Part of a small language model's weights.
Size: 4 heads of 64, MLP 1024 tanh GELU.
Architecture: LayerNorm before each block, biases.
Training: a variant of Muon for these matrices, 903M tokens, 13773 steps.
MLP neurons of a small language model. Each row is named by its layer, matrix (up: input weights) and neuron, and shows model dimensions 128-255. Each number is 500 + 25 x the weight over its row's rms, rounded and kept within 0 to 999. Numbers have three digits each.
A block is one neuron, or neurons of one layer that tend to fire together. After each block is what it responds to, as a language model described it from the Wikipedia text at the highest values.

L10.up260:481485461495488492508503458453477494466560535531497526496487482482480507459483497508468503479505473534492504440486518549503494483517473529526489513506498511461490498508500517564512510521519489526493500505512511514424473480481515472528515504500521474483497479519487543523483490480479465496517485509472456480498503491544517514469541545536520480507493488524465492527498484475524501515514
Description: Structural markup in Wikipedia text: blank lines before section headings (==Track listing==), infobox field names (Doctoral advisor, GNIS), fraction slashes, table headers (Apps).

L5.up35:572454497514488458518453503515543515501495503480461515491478521479486492446472515491497447512513489523521518522517468510524531507500483472547474480511480543532534548516519486516503537530523507500474499518533433468502506524515510521474484490509490489525457505501522502482537483496499500453496440480507538482463487499509506551495492483477481537496523419446488501488503492508535517534507
L5.up42:473453509467491496457457505530522472442448541502497454509522500490464510470500521448466493522531436478487484491484488532506497497506503538495490501488518508486528518480489491513490488520510488548540527559505460530479538496532510491497532468509456449518500447490450500507510503484501557474503474492495483512510503505519492496467520498450509496514508488516492492515503458488494500498539
L5.up335:498536478524487531467495520493472497532529542521500516489520494476469469486490487462448540471490529490523475486482467510501469466492443498510465515488526534488520446525487488506503531519543483512493497486507490510496545490532495472502555520496521508521477498475510530495528478488506480490500512482481493514531490556511515532470517491508467471503485446530499527506470519495507497489519
L5.up387:498467490473458468498454490485553442518526509512444512487517525467485507503497529517493530515479510529473489517498510483511502488494464495487504540522516540518452483462491480512475547485499503493528500514556502485472481485459505522478475471445477525482497493469503515482519503495525525468494517475498499477472487497525528545488529445529517499508515490550447508475512512489510516487511
L5.up439:473487498491452492490533474498516520473485537502464532511491511515470510453538510547503491459400485523510479475486473468508527448498493486531489495482480502510500523501479520528543473500461496514528482469471486497489545515507486522528470518503493500462495457480505490470561537523495510478477513462489537520491466529535490508510480508526528497499512501524539496534496516463463496482511
L5.up447:492493462470511497492443517532490501517448504512496461509494455514508517494478526507488507516485465521497444499496478461474529491469463486485493514500549511577545477535504503504504506513495490495559521508482522475482478516546520484489481459519500483517448463480493506493524530505508511482505484497518491496530463510501497517518509519530493485460507468519523505511486476426465477513557
L5.up808:502511519493521535487502480539506508479491505507493550523483521515507476434504482477486489520442498529499462489499478518503506500499482532456506489468496536482507498522480450512500516452488497498492487498471499513468498524515476498533467486499499463475522444488533505508486582531478477479467488514501465475464552495504488524528494523468445509570520497516508535504502482507511501472497
L5.up1023:477519526503508544505490502512519515513499529460459500486479473515482495504463526525490474482474569503483474491519468457509461509510509470487501460513510507484471524559536506483536516519476515522502471473507490492488529528497477488520520505498519502514483466484502489466513510481525463462509492482474484458510498504495512448506487510457497543505484483472500518519505510515489477502535
Description: Blank-line tokens ending a table, infobox list, or "Sources:" line, just before a new heading such as == or = Title =.

L3.up44:537464501471503480536506492494494496528447491468467476476467517468530517520460461524481497488479528485499513526538518490421493498500517545518529510476496504488523441490495483478465476500535519478480471523471481491542466496518514513473495469529526511519497543488506498474494494487494495522528535499476517519477537494543485532534467472492471516515502465515493475509446494478499465527510
L3.up62:492499529515525456512520501486535480485446497478534507512514535521495495521484525509500500515496468467521496487528514504533502492487509481546518533513476492454499500508486518522526524436540497492458479500484509459521486487497550505483499490545505509471443522511533490439478451518494514477524492528530474511532506512494438537500490479509484546549527497502542494499474528540552503528475
L3.up200:470516491549525476519475493514477446515520477487560479517502496556486494510473466495505515491485490550489474504528472514522500491517502546459463541486498486476497505512513527496498549471495497528518483498512533525506508510511541459482491494482505490542497494470491488483508474471510508492521467519518468492522519484489468498524516487493493478536448481502476493490552470522515500500523
L3.up596:474483494520499496530491483457513490476461537506542536484424498479526482471511470482496492534509486518532510503520516526512495491496473506498482487490476518510526431492544521527522501506506524506501496480521499520480497481451525482528484549525522493513491501516511500538545485511506505477502498532508517492512524516474496463478494470529476485460483479498497499464487519433468473514561
L3.up637:530478496495517525515500496515523500524485454507506543468501508475515481481530496552499509507477532479565503509504498486474522466481506474520485451494470507511474530517546533479543508468482477506516499503489534486511479506497526493531502505490488491486563499528523532522509511487483487496512464478496526518506465549492454525487492528482456467522500459503521472493523516479493501538488
L3.up729:479481467494540537530511497516526482461551507515510516481485534533501529514530487497518513521504487463490477512558501516428498518554482471484497481509516490503498525516470527540494470487465530525506510506518500508507478521462499512526537546550510515512504541530510485489495502486535478476494503445496475479492483540429484481476515540484497425539486516540455471425497484532516492507477
L3.up879:478479522514507535543507470496506517483480495500510513484519498499523471520467456540456535525494509504500477513517463466489512465518497464522509502496505517477505537526470545446541476478518478533513454513479499543558477469540513515526451504491495452496542475515500484506511457496503519481509506515537498464510539509474466484489530465488498460484495488470494484508500511503508506519529
L3.up970:510479441559511531492492457525499476522494484477485484483521510505473480502493488465519496497503529463543499489490493516520509474528535512502485522537450565524488516472459464480557475533509451453497503492498524490506540495466533552490482507476498492521547512528492497492503522521488500477513519467484487491507492499493490538540505484490524526493493469493498482511496485540497489490508
Description: Subword fragments inside a split word, usually the second piece of a name or uncommon word, such as dem-ol-ish, De-ep-ika, Poké-mon.

L3.up81:502522541487506511476530465542518509485522522523502505535484540558502546508478542489525457486517522473502523516506454517526490499497443472520528517500455478522520497520501462500515515525496524507528482518488510518512467547489525515459493491455444471499519481511503491492509515438489531519495545519477547469548547512440515494463499495482489484519478495505493547496504497494467546518490
L3.up256:503468507520467508553492509499510493452482513505492539493527466521513532465535532510496479485507473482534524471490483482522522516510485524492494452487496533472512567452491477459485476491476509509492520482465539491490481488515573486476526498487512479473529452544497521512536474503530569479460488540466515478481507511506495502425501498492517503500537496490529503490531465519476526491495
L3.up503:481526472497456531512495513513525505514490470494490546503468485485534516489481476527496526470469493499541510493503493498479505479512445553487495492464486604467512545521484474475478523482534476450434497511508504523482472530532473484489476493520516506483531463524515505466491548516518487511472495546511513487445523532483495516512500521486462496526478490506515537517508484529476512451522
L3.up768:472502510499489486511508524479571522515533501529484521511538508480463520511504536476478468471493516452489490520488523509475507468433498471468473524500475481495494518547511492498534499489515527482546533503484446506488480536518534485520446477518453495463505491498531488512516490512500461530521475510473513482462457526471490539479494493484509516533509502518463512504552461508531503500457
L3.up803:519466498480498502520505510541490510510500552486457547499459512471497459418508535487502492460489506541513489489444510524523532488503495521517515495499507511461438558496499457462535491489471507501502518514518464514519492500467502484535491509458527480504512522514464536483500502479528517494473538481514458479517542539517506519449509521481477484506522528466507499474537496521488538481537
L3.up807:511499557525478485518511459547525469528493489497485518513497528526494483488499549475464496504493485478487480535507456503483487513468535501451453517491535511440510507475492533531511507487544481493528464502485509506472487491528514497524477489480481477493465487503503474497427459495540533490494508492501442494511550522491516545469520443556487533485513538461505478511492490480487524474493
L3.up856:511476528506519503476490479550541490459475513517508478555520507512534505464472523463531512497483512541519493508533456482517509535524499466469498469467482487505539545519467489493476519474492482508495501490458495537503506470498546467504482546517497484505537467541508480535560516496491533455467512463486519494536497510509478488491498456498513493488541508499455480487483500497457499553500
L3.up992:485523534482506504508518473485492492533488504492506535504479514489477535452446513472471500506502486500545487506496511449529492500474452482486494464507493515514464498493511529541477484538495511462456511490502465481535500495526505499519480484518501504469517493510479467490520469518488506479503533523514508489507537476450471547462497495542518538539509450477474532509485466486514530528488
Description: Blank line ending an infobox or list block (career stats, synonyms, specs) just before a new heading or list; weaker on word pieces like -rd, -land.

L5.up43:512499482486498498457509492498494479505471492457520569492491512476522498500477483491539505492556507505465497517497469451495496519529505506488486480480509506527473503521539501490513552508517462503569491494551460520504482515497542527509518489520508467520515494496489505490507515484490539510506548496495462519485522479494505502510480523507509463564528487487471478460483502541496509515475
L5.up204:445531498500501516492468486472530504513502490508478502514484540535493485466509504510542498497529458508502500508507523465486499502497500498462475503482508525539542479525472524474493534528511517502541519533490494532500518474481501444459479516528529481496470467494458436480488560484492478511516490494483492555460487519499484472508440500495468512460512517481507499504509511511499520505513
L5.up378:567497446529512502488518462498453497451469510478495506537500510521539492495488485496503562515480491522526525486502479514464543517489479519520481544517506522491520498496518508516469494513455499506473491498495513497486553507530580501542512487469536509502514518442489509521524504481538521484470498488505514489463520479508488519485453542529483502539519456526553506485493547485528494521506
L5.up404:489522441491465560492491462469469493483525490552516520494484544502484511506500511512504533430479498486498466476465490505495499497503529517545497438499485498486561494544508545515521516512459517504537472485452474489476527492482488498491536477517519525491513497510505470510485479478509487522479494484491545492522502474509469514502495497466482491487511486517464509460484480511531496555456
L5.up510:475492467503470501516521467501526519573491483496474536487507499489502510473475495493468460514490538488498534485502445510494487517466474503499473509504537536492518514484476506536505506485522521460548485510494495532467506468492526513501511479516577490497489494517512461507505477476497533545540544469444504492490527473481491510472468468520484500473521514511505487492454484512484522461539
L5.up661:502460507499554504514493471489528519486509498494466515555466488515491502531490492492524488540513493499493523473482473524473445500515457516525446548516465568525493508481459493498513504487443515513489465483490499476505495479508514514518539453461540501503472568454526502528488502494523526491459486491504520534523502470475475527527495504504485477567516495520470510452534485474550516516520
L5.up755:477515474494497571494506478471538515499494514461466505483476528509523458481476507529502503514532502552490513523458501515476466506522503505524467483452487521470509505511456499501500504484496493534510489488529456502463521479482502499532515495519517477497461515463508456453512513475523518570540512496479509504453484496537506530475452514469496483526513495473497515490492469497520514492529
L5.up902:528490478479497536501517495458472540496480461546466535485546561507474487520493485484498484492499492517495508512474480528517473480539467529459491507473486509484482518530512485478479426485497516496474514496455511481490486540477524477532525484524513531484501480501504504491505463555513474497522487545515522488485522544495499518475518539475511495494538454486514527491506501504479490515521
Description: Word pieces right after a prefix or opening fragment, especially re-, in-, under-, over-, such as under|min|es, over|do|se, in|va|ders.

L10.up1009:520526473549559529525505480461458496500512466480529472487519517494489495520472508504485504501511486514424513516518507466491531492464498498484505514484526500526535518467491531511487468488502495472502502511510470575529478529493498505530488514499536474468466460462536436533482515514549499458480526509507524528514497510530467477485456495514513504514559493530491544527497466524494488482512
Description: Short word pieces inside longer words, such as profe-s-sion, place-n-tal and bankrup-t-cy, plus slashes between coordinate formats and age in "Stage" or "(age 83)".